From a checkpoint of a small transformer trained on Wikipedia.
Size: 22 layers, width 160, 5 heads of 32, MLP 640 tanh GELU, vocabulary 2048.
Architecture: LayerNorm before each block, learned positions.
Training: 130M tokens, 15870 steps.
MLP neurons of a small language model. Each row is named by its layer, matrix (up: input weights) and neuron, and shows model dimensions 0-159. Each number is 500 + 25 x the weight over its row's rms, rounded and kept within 0 to 999. Numbers have three digits each.
Before each neuron's rows, "fires on" lists the tokens most often at its 100 highest values on Wikipedia text that the model never trained on.

fires on: " St", "re", "hi", "or", " E", " Re"
L18.up265:489487460530541519510482485494543493493536499523550504512520551449532513510500485531479497516535462501463539504508532532513509484459464513492530467528505519482492519502512510514521509508529508471475508490507556520506465540481450481457525454496475474472510481513494470505511442506543497510489511519490506478535541503483515508458519518501550505481492487482449486497513484477464469529517503493474480505485520483469474526516518504505495444494500446502534430524517491489473509500506508

fires on: " St", " st", " d", " Saint"
L2.up380:512482479517537467504526499522451522513506510476450512468496450473498479562528493499482496492502530537513462502500480520502499538453494463441499512483537483449504478504481490493517509535491472529476519467493479470540485537502482536474485519521488488517528517549511482514519481469495496486495494527475500469465508502504505511488557487506493567507490483477508476509534542530523516505483500537482478481494452511505528480509536513489489493534515496490476489510588529538507479508507524

fires on: "″", "′", " years", " /", " married", " family"
L2.up64:535526523521432480549536472544512507482538456494502496559496539519515489506533482482512482503479485494516531508486497516524468481506476482513482459469460517509494502464512476492501480482475533473538447508501479501506536473495519515495574483520497526482499508479475477454520515534522521536487506502545504538529497468456491476493483496483524504500504473454513481511519502506531528507479502533440521498517504440486522505515520502500488484525459485500532500473506545493479506476457515

fires on: " d", "born", " late", " early", "pi"
L5.up399:540538511499476462504455474462459519500504492529500465483471501524499495484514489537515487537451567495480515486499472477492494516515500500477498448509499504490484469503494495523512486469495447504478511501490482522519485522523463523467549518505532461496543555475500467498544474503488510483508523510511522478499519507520485492484532494495524512490468465456460480494517473489554491500514521498466512522467470454495489471520509524527472483535520525527507525524572473494485516562491478

fires on: "el", ":", " by"
L2.up287:519484471496501536490476471491502498496532486483541473484501518494473496495466490486496503518469517507464454472494508486490569505486526498454462520455485502476500500480491520508500530490536512548520466448560535497524471493529487487489519493463524522526458498479528468522451456448546510517480472519487496513554443477518523481534532528477494509486516559494481474496504504503482503469465506522500523512490482543515464527507508512510474472455485482490520533479513525515493502508527493

fires on: "r", "l", "t", "d", "pr", "n"
L15.up537:507530523515495487502522518484535527522514501432500467455479511486534498495531532507428554522462468473480452508502518536476449498491479516493489453517490519521459485536473505531464487488500504557526524486499551485482556483487471508464518514545506474551464505489517492495518503498421473498507464518522502517487510504496522503512524477507498523518485491501488511505483494504515506503454519492502528527464501525480446537501489460493513528513482506492493478474507486488507521485526507

fires on: "-", "'", "s", "leg"
L13.up576:533498486515507479505425509468492478507511498494482469521482485525537453502486502486472523484530547477484506530450498500530515515508498516521522521539512500539478501502472509572582454466464527521486473503515494469505509454536501491496497505457473483526502514475531514491465480490494469516515469527529470480496476497536473490475525543486488474518474509472510515508473534507505519474542473481521499495513502525505510485501498519505458455546555504481497470486526493516506550505491488

fires on: "ir", "at", "ov", "ur", "ar", "am"
L7.up57:507495486507485479503474486491500474491526497540519519512497483480479470512507481499427539506495480509480481464545466510490499483527507484491489519484554560507478520468518477512464509533476525481496504480486514528485492477504493491507454522490479501534544500505450512465501494486454478508529473518504482494464498506532545484458480497449442510513515510557480530445485499569521457463550502476486550508496498515479491491467511503514475517467512497523502492545491524521518528487508518

fires on: "al", "-", " ", "op", "ar"
L17.up192:520495521507454494448555508512496480466486452487511487453470451506510495498510529527534484502495495523549493540491502464414533490500537525497461482492487523483448476526524522501539494476494513535496517495490508501489514483506502515471489503529488492520487490453467501469499592516504551478515518475504476490516500507473465468518471501472514497527468519494493496486530511512511469522563500511528498518477522505502490521532509474530516485509478530489497523488545487523523507520490468

fires on: "ill", "il", "ck", " App", " st"
L6.up632:494442486482542516487503466478511506516485518486498473498504521472511521474504530531499517510499497509525463502471472501500506478510525494456549456527465492499477523463501484519532498503492449507530529535496543482510526501446508495509503486505516462512531512483529490504490495511534508506511465539539510447509478521480529545526518499504508535462503443468541475472524445490486519515489513525495485525488495459518508558484535537495475509490470487544513449507497481553501451486491476

fires on: "un", "und", "ver", "ong", "ly"
L14.up581:457513482510474484485544526484509479470543517501480453456487544510514497497524500530506463509545527484527523520514484493478522519461519491479500474513478552472483459488543488496453472475481487486507513486543483520458526476513473520502514482459483520484525520524522480497513538478529494470495450523459450490506469527555503522510469474534532476483515479479523487495503493501523470536465478519449555521473501520451484526522500450493524497514515509479491538499486496498506494501490507

fires on: "k", "t", "T", " Sh", " T"
L6.up10:477504521509528529504502456486500498523462486508453529540492498477525438490548574488480455521527493518503471490529509570414493502493473561517485474569533500492494500505472548497478492517494485534512528471494520499489492519487459467502487487523513483531507515519468534529507457474490509484511482498520473491472486492496492482546534486524494504462518490510487535527498476513475532487521508492484514500500486494505495487508464543470519510543516487511474492484492473519478512488496501

fires on: "re", "l", "ist", "p"
L13.up630:501482515499538511513462468501520496485503511522525518499485477521488470466525481506511507538487482501478466490523498471508524529441455553518465459520528519520512504521471498491492481500512512505500495494497537522461518529485462507475513519529516487546479496512496531487462441526507486478495497473474466484520486520481513488515505513529505542511486511465475531543545481499530529512493484515478549546510503478518481468508469522513518548510470433474535441493461515543539501484533474

fires on: " Du", " continu", " However", "gu", "duc", "\n"
L6.up174:472466483493516492544503505482486502486519482480499477479466528511525483515537495510469505522528504499473486504459475433534484524504503486505519529501509496471472510457481469472504424550532470492511502530494524464472497499503459482449486482508518501538493541499501547539479509504492476486497466499547528514452498473527524491491486501513500514484502479484507467484510486493535485518499509456508570525486518472527514512508478526539469497470529560493527522525480511494514554531528524

fires on: "\"", ",", ".", ")"
L8.up160:499523501507514497477527514496533510512495542488499500515474523479525522478512455518522522501495482514511512498496462514513480487475521465486495484523493366496491522534508558495536524485506505502508503493513515498513495489484453511501473517478469496504530515496493564500505425504486502486500520497471486497496466474494486501515506522475507481452524489511512493513519478495528552504517511506508493527469502541514510509448481497498512480521497563492501544555488495488438557506477495

fires on: "p", "=", ":", "s", "ir", "r"
L7.up520:509480469471474482489464506522447497494501489504480479545514497483482506539495487494525507516487484482496453508475509559493535492476530484528487485467515522489517456478523478519482527507512496489544487512489496502532469482559490503482515476483538523527484479467482492492491486530470502536470459552503469486548472509515538505493505490481499491446471497531476496543502497490439525503487497527505466536530468506533502574478526501518449466492501486511507506523536488539512519544487465

fires on: "ed", " and", ";", "n", ");"
L16.up166:468496502542503508504485508467511508526555524491484498503476536554484486475537486521519470503515461478488539530506539506508478477511485505492526482534457402518519523514487499514544468517478482493505473439534574550505498500521479503518490529540497484508499500493498520531506502507497469509482547515512514493501517495508482494508522473483531490508470476503467490462507490520529497503490567510475496554519524517516500490510469520490486494490459475543539491466516505510466509527534497

fires on: ":", "re", "ly", "ight", "m", " by"
L6.up238:527522463494538500490494516518522513513511444500490494502515486514476539484482476502518532532498492500479516449484484477521523475518495503474435486507530460492496537553487502507442457495507519481557506433541499482481488536502495529534514484475518526525535461503530477533444481505514514512500499506486492497526476505482472517490553504452539519471515490535502489533516546512490518516436512517510500490521473479470479496506530495533472494451499493508483501458533501478495493513519495

fires on: "s", "z", "us", "n", "ra", "'"
L9.up334:502504467461488500516487449504521511509501501460504497490495513483489525481468517510478497495478543512473471503461496551492520534456516470529489515524522521482484524483470485518509496494487467565516497526539481521511513559467477514481517493525471518474481547496490476495523487556496503483518518516532495498481522519508525455460537521468490490493466512440515497532503527541499518492507490517505462526470476531503538530462518513503495476521562479489434494449543503492489522520511480

fires on: "al"
L4.up225:493522496515505501495481556487506474495534483445503494510526480507510502468469505515509546527507488515522545504487460525511522521465475504576493499519497481469478463489459508505516521499516498498495520506495468413536506480472476516522498531511542487526499547529460488487471542519450508487502513492502464480492489468487513486513493485545523505509500510490522512459506535536519495465510484519508503483495499502510437510486524464466487464489547512512495523504488489485528455552443491

fires on: "l", " well", "h", " such", "born", "equ"
L11.up82:561506509450509510493495515480527487477482470494511482494483465516499465495480536533500525522521476489490474528517471521468490528552474514483477519528496546472485520514513529503491470531472472517481559454500477494494479519520508504445481498515537457474474558465466537528529487480464521482489509479523527535512509511500496485513540505492494533523498490520507544512491509471521498450473483497508498519467496502477477475542481467507463458497503485478526538502547468499501549481489462

fires on: "re", " Re", " In", "le", " Li", " Nor"
L16.up555:485508471508545432496504484552514500520542516481553495546499510500513512503494526545484449496505498476471500470536502434538467503517528460505508477515479479522471499511500530517499530521525516493506500503496490476516463515470493470497508517506479482488462488503522503507458453512527543493460523535524528501520515480491528540471503490472507488453488523506441535495538510511492539481497499508501545493490527485451512451538491546526484497475451486507512489515499487545491503484481505

fires on: "ish", "gu", "il"
L4.up419:488506432504528502534515470472490490509530471479502553489501478512507487480507511547474505451547496511476494485480484482463534548512539504507516511485510488497504495484482485530550453526515483477521517536527490507493485505497471506458469488461482552526461495496505530489474489533567464486501489527537519500447492506522559529498527534437485537479476522479514501473461510460494525528510507518495506520476523491532486482509504532513472507491511507490498527482496470472516531522490481

fires on: "'", " "
L14.up221:522514506560528486470493489477470555507437520459483498454507500568523497481490519509468529461510535494509499499462447503569499508506465497506504493507508508538513531519479500519502497497497476492477516544515486459485559460535469493513502532476471493516510483495495531516463443497466528491525481500538469525476493468491515543512510501484499495479503520520510500523495526538504528492507519546503524517493457485475473493494513508475513465512557494487500502495499516543517520535481526

fires on: " W", "w", " w", "W", "p"
L8.up583:488482501519498492488483489505470502478522494485486509521480512492484483574500552514541510474470474503491448463486514541515520527470519476484483459479528475542523520529496522556498481464513485518494505515514524539469529498503494490527511511512501430501528462569510471482481508515477481465482542498452445459478468495502482435503500519484461488506480478521508517508489495484528528518547524479553489539502519492473542480533507529506497493525481498502491488516511510482483484505487509

fires on: "d", "nd", " to", "ne", "gin"
L6.up48:493501470519487472481536469490505557542527530499534504490534526517466507508509515471492503423521521542457517486546501478495519484481467494516509500510511492527492501479556519504504499520530510488493541547457504502469513483477517520503442487502451531508538491540497485481487540521496481514471486509452527476466489512514520514491522539493489512517468489481523530510491483513484455491506481446438459529534519536511464505476500536529528498506521500503502486480508530490511534484486473

fires on: " ", "s", "ring", "or", "ing", "al"
L11.up488:500500496534454465482531479508548484447520506451474511501495478503473466470523486509517507479520528501501494500512477484433536553520517528517463514521494494443453473516492492506499505505529477527457516542481508480530504512508479506495463507544500487510481475478494517509483504497450519541478498513485522507445469486534495511489504537506504476468456516519531506483518475508475539506538479557500501491493514504567486485524522506527483472532497523516525511507540563477508484493517495

fires on: " d", "log", " such"
L2.up116:507525493470476470489500500478502509511507527501493495481491462488540493505507447472508481505480552529546482486514502524494477571482516518518516452504521501463475469489483538486522487497488449477463481472495476532490524516542505522515490514481511495509502523501510481485510502496467488489510503514533518465460556474474455492487518529480518537440505528455490505513544525523552516523498523533472494504443478516498501467469464548505534505484507505534544527465538497488517505488475531

fires on: "ron", "vi", "n", "er", "ru", "ra"
L14.up636:492505471501539478534478465501509471519541486485519481482480566462459495529482525486520488462488477510497495475542466503508518506490534483489520516489546482500513515510495535481493509505493492501506540561529478482487502474449484518502503483508516484470538540520505480490496474562553482537532498492512516489492488540506518481444512489491539517500498527462518512538527485504470509514492513501456502499478492560502499522528480453530505461478491499486491502498497454451509573476499504

fires on: ":", "ite", "/", " name", "is"
L5.up543:551529459499560504484464512470539493477499467509446496459493520506485542501503494522500477502485495515507500466515457509496500493482494507448453469511503493508474542521519528474448525487538500483527501484521532526503537503512507491524492511504501561508505459503520494494484487507491554505521524504506516507535460463483541484516547498489505515501518489536463512525475501483491489461466481515474572482510489499481487541489519504469468513446509480511486516487533475543493445514496528

fires on: "n", "r", "d", "t", "om"
L14.up550:510539543493459481495509479479486471553460459464465507449507505535490499484536485499512488525544463487474545492531496517541482472495453517495501504533472460515476493518506508548483487507443516504509459503470539481503545514484469549510491499520518475577495500518511520500514492480529482476481478526548525476509517476454534495494507476473526516500494482491471497514469471510487512509484513455548511507532525514504476488533463509497516477490466541531502522503515502509495492523498517

fires on: "ult", "it", "as", "op", "ct", "x"
L16.up219:495517547511556482483464509558517491512488475480488551514498468476507488452476517470484526500441468483530480510482464497541531521489523542490462475544499514476494492508515486530504503480495491507511538542525542483487542462494498488546469478503540537493505483524489476515487512509449477481482526526476483503515505481474502515510496529516539498498513477497451508501491490476463512487488506451482493528503514508481481516520514517516500529481495481482531535553446508491507524469450554

fires on: "day", "way", "ute", " month", " week", "line"
L4.up518:482506521553499476478537504489444533489508534519492502457492486473504506521472425515514468531513491484522489502476554522494519487500523498547482521530492520444500479486503507523499498493519483507476482435504482441455524523500518487480507497487500494538501500512512513515516509542498491495458493462487476487524491473508476551536475526490520532480517491475507515486507454478504502525501473543486535510469501498454562490514462476465500461544526503475480534498515514487522491486461526

fires on: "gra", "log", "for"
L2.up415:499509529472527536489490482506528519509491497527522496506483487497577476480491503504493501535487491522542490503519468508490512564487454452535470501522585520501487469458494502471482485540460449501500478516466516517509514506492465529522490513510523487474522522508456489466485543480476511510510490512465550519502505487497474527482460506502469511467480509485506499478506508526519501509493478492459526474495483482494522481538463507539522478511549501503556541467494495524500486474513553

fires on: " it", " which", " also", " It"
L13.up574:529472491490514532491506487484498496452524565516479485512474538461491503490478517463488478481501477541501528504492563501501475513464491476544491548504542503485502490478515499525522534488457513540484502506513492518503520482452512489506491469522488529491497513474533528547501532465505509477464471507452493482496476481496500479461488548493500482477534495514520457502489491452516521500534516526506502472455507554496512537514471487472558536490541507499460526504504505505453505528456479

fires on: "ent", "t", "th", "com", "ter", "tic"
L7.up3:499464478575535464517480489533464487540534446508440529485521507508499502476496524499464540514511470489488508433488495502501530474481478470496512487522520462543531519501508457515467518467535533499520467533522538469508471549511513521538502518508492510485492496511509508487469514509457471477488505494474517464502501495534493550548491488514444522503482505535506538466515510481509535505495499500501524497522511489504545483494502501505564495498512509490474471475459475491516517485484511

fires on: "k", " re", "t", "d", "cle", "r"
L13.up48:513487476520522490528514462484509510491496502484544503460506504480569491537519483535502522470528537507459501486502525520482478466484502521549520451557457503502468492541503534513525491498536524472506512465485541479448509513489477513460456504531480504514512484514517481555504480498478478480481474508532491525449544464512459506523491490537454550497500475501455533539496468511519514513480522527488507524503536455473499470495493505465470517505530493519499493498511492504503513477509476

fires on: "it", "her", "way", "line", "ite", " ="
L4.up89:484539531518482445479524558505466524527516447491494511478481544476498495504505488520514473498514487544510512523495465488450496465534527511517481545495481502477510489482505490520546521471561511489508462488525474449492533476493507462510496508486511513508466484525498467532498508546453482485492446514509529540534523500473483528468504517430500510480478474500513513497501494442500489542460527479479485496507536492484512506509530483525552500511490498503494518538510516469505507498496542

fires on: ":", "=", " years"
L2.up232:522492477493468493505491512514509488496519467523508493550510445492495512518551471490536489452482474503525508540473510468498525471476529496537509449469465543538475446511455494505481500462507525488563513479501501507487486499544555528524555499534515519499505526473506486485487527539483500530473508507519504508530495452497483465474498523465505487486546463476518455528499495496469503497489524547473500506506471447489490527499539465519515531493507470472473487508476502509500491527511483

fires on: " Un", "ten", "t", "ton", "gin", "ctor"
L11.up172:498483477533508484479489520494511570512546512482501474493502500504464526461507557557479551479506551499501523496508515490538522509470476485519450508521499507505521509453507496483484466507504507492476491518501514495483495494484502512504508529498539493544496458521459471502498474510483467491522506490516538482490504508510484534516498472560516480486524547524458494505487494521473525477507479465494465518450518501452496497523474501493488470478465446504492554496562512481485519486487431

fires on: "il", "ad", "tor", "li", "ill", "l"
L7.up430:533469518492485478533479475510445499517495515539504494497514508500513530524504497525478513479544551536479477546434477493517530494504492483497504483528503504489501502490477509528561476540488474529517510525480500541485512506547493516487511498506523516483491485494455496474432478550523516512527493485548475492503521445464490504497519550483459496461500454493502496431500511473483485508509479474501506511499466472548507516514514502516519479451509491549502513484493492521520544518465477

fires on: " during", "ru", "out", "us", "wa", " early"
L6.up408:468462463504482498545456465497518534492516541451492518487474485522492531468468521514496476461480540466477523519560518448506549491515501470482503503486453510469510494463568485507517502466553525498495498534539508491473496534485498532507510467516503529488514525481493492469497483486472497503483559522504515502539513491520504512490497519512500479507499508535504488527530482499524542476558470486490496517484501509490488495543510502482464483515544514472482500482504487499463474560497542

fires on: ")", ";", ");", ","
L18.up575:464486510509501489496530505487507505489558480481487489504432523584509477542460528492518570510503484458507480492506496447506484498504504495484481473498512445522530512493530540500547536511501473503517505504479538463511479522538483477470449533503552508484521476471511523525526512531492469516514498463486536502494496470516496501509516498473505472525500484494483479484558509502513468506475548521507485506491523487489474508511508481488507553444497494466468547488480493494513524506501489

fires on: "un", "am", "ong", "equ", "and", "an"
L6.up127:492504557483501491497521498507532467482543493500493503542475494528521533496494498473528551505550493514533471490459554466505498517519532473511473514465503506470504455497544491506495465498480506488487512489482561496506455513491496537513520518483473488519510487520457495504488530524471484477453479509486500498485466569520495534521531473495508495530510482456523506505487443523492490544466488530501546498491474517469521520523477475497496465464526509522476504445459472499484517492486458

fires on: " and", "st", ";", "ber"
L17.up480:475491447541518483506496519511530507494529480554521507481531523573496490479553514541472496464550482483502496492480483454488507510496534478527531532521474419498526501503499509533574504492495492459454499469538512503477470509483513506502490495468477488504511494500515483508507516535512506540465494508452481470494439476536527510512484524510536502509456511509487484491436508525479491460517479496506493504514487506499510522514526480484527491498491503508517522503513465523491465504483463

fires on: "k", "d", "hi", "m", " b"
L9.up162:520509508444494496524469453509481518466502462510475532452502476512520500494495498515493473543493468525447495508489545551507501524546459528467503475497514514531447517525481504526491504511488486491518517498472515489468500529553477516522470564501488464503548509482488500511504501501470548473478524450477517491484507493513530490499493492551493551464490485522519490526488522533518495499508507585497506543490466478511491482485501469465489483506483462485497480481479465499478519491504514

fires on: "l", "ft", " and", " well", "ic"
L11.up343:480476479475474507478482532473555552516529492461496519491513480540462466453486496505492502494483482507493507513459489538449509547529522504497466493536544475494482531553532491513493497472512482524474530480480542498494572518503545472496507503476485519503506532449505525511494498480471545518486479515549545527511495507514501537469519493479555543485496474492481497491503477509523500537462522488501481485466485516486490461497494502511518469500487466495505504489484458499529542472519476

fires on: "al", "bu", "me", "va", "ze", "tor"
L8.up59:495487485501493472489491536529453494524504486440487508547500501554523513486509508537484535513499515484490554480467460535516496512495514463488546525551554480463452493450465476491467495477451508501464509500480458459500517502533475476522510524482505495471497518521498522483505512570504490530496484507544520472508505496502541547478493470504509479475530494484506508481506510497494508506463492509470516493529490494493455499484547494529531500479534538517490512514477494536477519531470529

fires on: "\n", ".", "\""
L13.up502:507514499502503536500519525469513476553532505502530516536474533448532522497510480520492541495502477511473518505461463515531501485473510520457493463489503426507486516533497517476483494492478495528483519521519511499480505485493443512502478528495493497465530462507478539536488487531507500434507485503508506514517526495487511490489466489499499494422522529518547515475518478510513545485470516515509504513455481548506466532495489503477516484545473533518465509555462513490488505509450521

fires on: "ult", "ut", "ct", "ba", "and", "it"
L8.up397:485476497536547457477447499506520501503488514473508519487464515496511481498480478489467504461508473482534503563463479493540482486472522515488520495502458525482506511514520507499505513485493489473468516513465494519491448483535474484524485479509512481489520450456467509485469504498454508553507526502524516513548532500521546555499466513499512475484525501498513465510526473549477489496509497500468501462494504487484490518578494494461523565511496522490535516535477548525486518493491516

fires on: "ong", "per", "im", "m", "d"
L13.up209:482505534490494464527474511514499502496467473498498500500514471539510504487510491534477509490501484493521513503480522526501488481500510492511530505487490514550529462514483529480510532518452502516492492489460494490465484531434478513524487517457517522491496506494463520494461543486520533485539495479468479512467503517451496499505469489524501514476500454440500523545494555499489489491484500577565513506499474486478474529467509478446527501495502498506562531536469503496454530484461526

fires on: "s", "k", "y", "n", "ed"
L13.up401:501509503503467477494449440491508520501496531480436483496530495482486483495474483507471502550513490484456495492496458522506508540454518519521508540519465476461489490487513526554516490459471548505525490487539518480502528526533470530504494502503478514478473510487518490538522505533454560478485528509507472457512521517470483489532506490508479568501518499499534534533496510537487509522524540503505473508490501454485496545496516493533509525551520489462465513514502471503507497513517527

fires on: "us", "o", "co", "chi", "qui", "wa"
L8.up345:534496526514502512517469472467502546512520486478457506517467472513509538504467467534504479492471539517459504454560489470526523448553512495512562497493478491526474468492514487524511464495536492477512495530543487479463478483507511480472469532505522501489498520548518521506478500504516520496500514494518491478489506454483493539532472529528519544492501502517490466479462507497520495461531467436537492485471490525529494493576458491480519477507515519496496510489492501470494497501523499

fires on: " w", " Ra", " opera", " Bu", "il"
L7.up284:522521510550491508483546482492530499515511517482544517535510488485499477487509500541488546506526479501504470480520476481502515552434492520481556520479510497476490503499489528481496490511504504493520500506554509534506503469489488469496503477471547510520525500520487497535509453547504471514507454491548558484464489495498519504426474516474463498488510514456517487493483446492512496506498473495475468525510481468509508516510469518483483498483506464518558548523476515434513517512494519

fires on: "W", " W", "w", "f", "n", "ve"
L16.up266:504441486515469500479523545478524497475513470462490474503451491525503505507533517520525493506552473527558451476528500529510521507479475498493471536518508522538515502498517506544486484491530480561506525500505544486502540493508516503429522524482511463473506529535508520469461508501513490449465481491444502480459469508525506515491516485481457487502443504449486497523507524468494490520490501517547516476509489500553485505499501506484504507496489548476510495494491465515485491502466504

fires on: "\n", "\"", " /", "'", "″"
L7.up37:550514523485536506581516490465500531518492514477495478474461508463506491499518515526467528418483488505498504540504474511552511459459494463514505480503513518480495517502446494500499536521531452514515536499529504472481526487500470476498521516513488500495494502492513489533486482507517570508460484483513504545489492522466512524521506502512476449498539498506509490527514494501546545485504499471471550458521488471487524506489525510503480501568499492493501514476470485487462524499493504

fires on: "ent", "port", "com", "art", "ant", "ident"
L4.up68:512485527526503545497484461503498496544570441528485503522530513540462526536490487548512475489484479510524520483444464501504557484452495502472524504502485506490505492482478501493493527428495513483499533492529526474484543505467485486524501501508511473532504474487503513483475508500478480462517510504456481502522499542521453501502513467506473515459429519497539465499507481516494525536520486500523518551502538489464518495486506511495495456529542516525529486494494494493513505473489506

fires on: ")", "ish", ":", "ed", " or", " –"
L4.up261:508478527499530524496508504503507492496530506472515493509521518469500516480494521480472505527487466525447518513481459496480480519482493541481501529519506485485509493482519482516494536517565522527506479483526518516542494513465491498488493543478479593490503475477472486502481476464524479530498499543549525521560451494488491475477488489486519496525503540542509460516509521485484526481443531506483494455508506492477457544486480487495470517454517514457450533500529482507483481479513532

fires on: "s", "us", "es", " as", "ab", " on"
L15.up541:498510484537533435499514523511509504521528495447485486519478460490539469480520502513502492493506555496480454473492496490493501539474556477489467523566477543500506510473481476478469452527497461577517485495508477527511509531515505513482508474507501467516509507511509500503509467520498477493538501476498508523540498456482526458521535498495464498493475475508519507545487529453515486519505494540500525503481467516516491477490537488443478486514514536500475503475515509460491527499458464

fires on: "gra", " such", " Gra"
L4.up405:499468486480511497470473496487523513498508498493479507493514473499524484491502473519491515527510517508543505520525472455479518538435471500501484506474529500521500461486484496459498461513515470460501507531506517481488510473497494474511526506525525486488522538460478561467470534463471515526539497506549526546490566466504491521514484485522514519471530500460475509493481546525518487498484487478481547500466533478446499504551478505516453473497555539516511512481540478493486489487493543

fires on: " or", " 19", " has", " by", "or", " for"
L18.up232:485502473506501516510515526474493519457526439491528459505520515489487487495478531504502511474500531474507489456537485478497527536494513526466480494460489495528548464485517485526501514488486506499518468500506505471507456509525497512504482500533499485540481516482507503526503458498528523510470463483488481492509503494453512449511502511545508466496478520498496534420462479518482529519532483556505516532503550480522507555517494447548508486484542487429497509506531509505476493466530515

fires on: " Mar", " James", " David", " Frank", "av", " Louis"
L5.up530:540575530547533497497503545487451521495478518496523526542506470442449522491510535502489510510490469506508495486489481498490515498488530483528482469462496478491510478482468512471475564503485522459486475497506470484498524454504516475528506538482549516513464499480504568530477537495467512517488485474488523505498497516520551493522484515491508458512529491515511465480483451508504514528479516477489450469513505498503539512464512538480472520514514497508518504450492507487500474498469498

fires on: " (", ".", " ", "ist", "00", "ic"
L15.up368:506483524520485471459517477523546487531453521513530523478524517520534477503510522497472518509541477477491545529498497509524485528529505526471505484492469489487471504508479500506481481511524455512494441521534529463500493479454515472511489508496495529517470527506460515499467500533486535553543468525516507535488512510469500521465498498519505517485528487482525502493539501567477494473469501535463540449467499472495463465510506451477481514511549508477491489485442461522514503496498510

fires on: "\n", ":", " /", "m", " Country", " Pro"
L9.up448:544502505455493519470507503516547503524515516518499504509466515482461492538522512543494531488483476489538541497428474447488573481472466540508491473497507537526483493515460515487439495488525501472567486503512484507480493475527465469541475508519528512497490521505486495499500505513504493516458494537522510515466488494474470472488532482483513555487501472474513505492500490484509508488486481471491545513503463472540471536492507470522514477481532529495500477507470509526496524482539539

fires on: ",", " (", ";", " and", ":", " of"
L17.up328:470481515504473476497472529504522524509524474499461528495494496546498472544457512526525512471552470497467485497515487456508495515483533500539439507480490472551478494516479523540544507492478452516515498485474533487544476512521506536520465521520491476490513529479512535513524493522509499532496541565503468479438453505489465526471505517503511488505458504480462502457491521539470509484515540482459495509482504519526495500524496502481492505497500519479496491499448492531512533532524505

fires on: "s", "port", "ed", "ult"
L8.up283:494524513543508486501468484508512548520509502469435474522500467488554489450490520478463517498538480496495496515493512482511479524480538499484518470547506470480524468491506513519503484484480455490481497492565470443477530516492506478486505519531498518469522445520509499486514493527457540533489474489470534498508504466513515558497524489490504548524496497539540471522514516492520477513527461488491494500520481514500511509523484489495478548539547542463510466482460463496489502492485525

fires on: "gu", "ce", "ive", " Gu", "ch"
L6.up257:471524500531526490474507466448536507505496530502497475520483508524479500478501523514455495503558516490534506478481525530457486558519506533519494481508466529495504483510549500460480478518500479494522502475466481489473485480540500497475489470476488504545501472510509553492473517476512468488528472536516551498461479518554558507459525490483507502519507508481502484483477483507481507499493484485497505496511475479521437480526512507522477497470448525436530514531501452506526515462512525

fires on: "da", " David", " Paul", " Frank", "a"
L2.up444:523534500506448494487464472486452507511490511512454528515526476480449527538520549508460539521535495522491514521484515501487477469521536491491512487479507513510507476466504504478498485477499473515452514492481480513508509500497499491543450540499526490465541503454531508492503480479471514506457507497500518524536496511494511522522510523498484492480537513533511524440462477527503483515510506545536471477508529490437502542511518527430489470529549505551523517487480481520489496484489494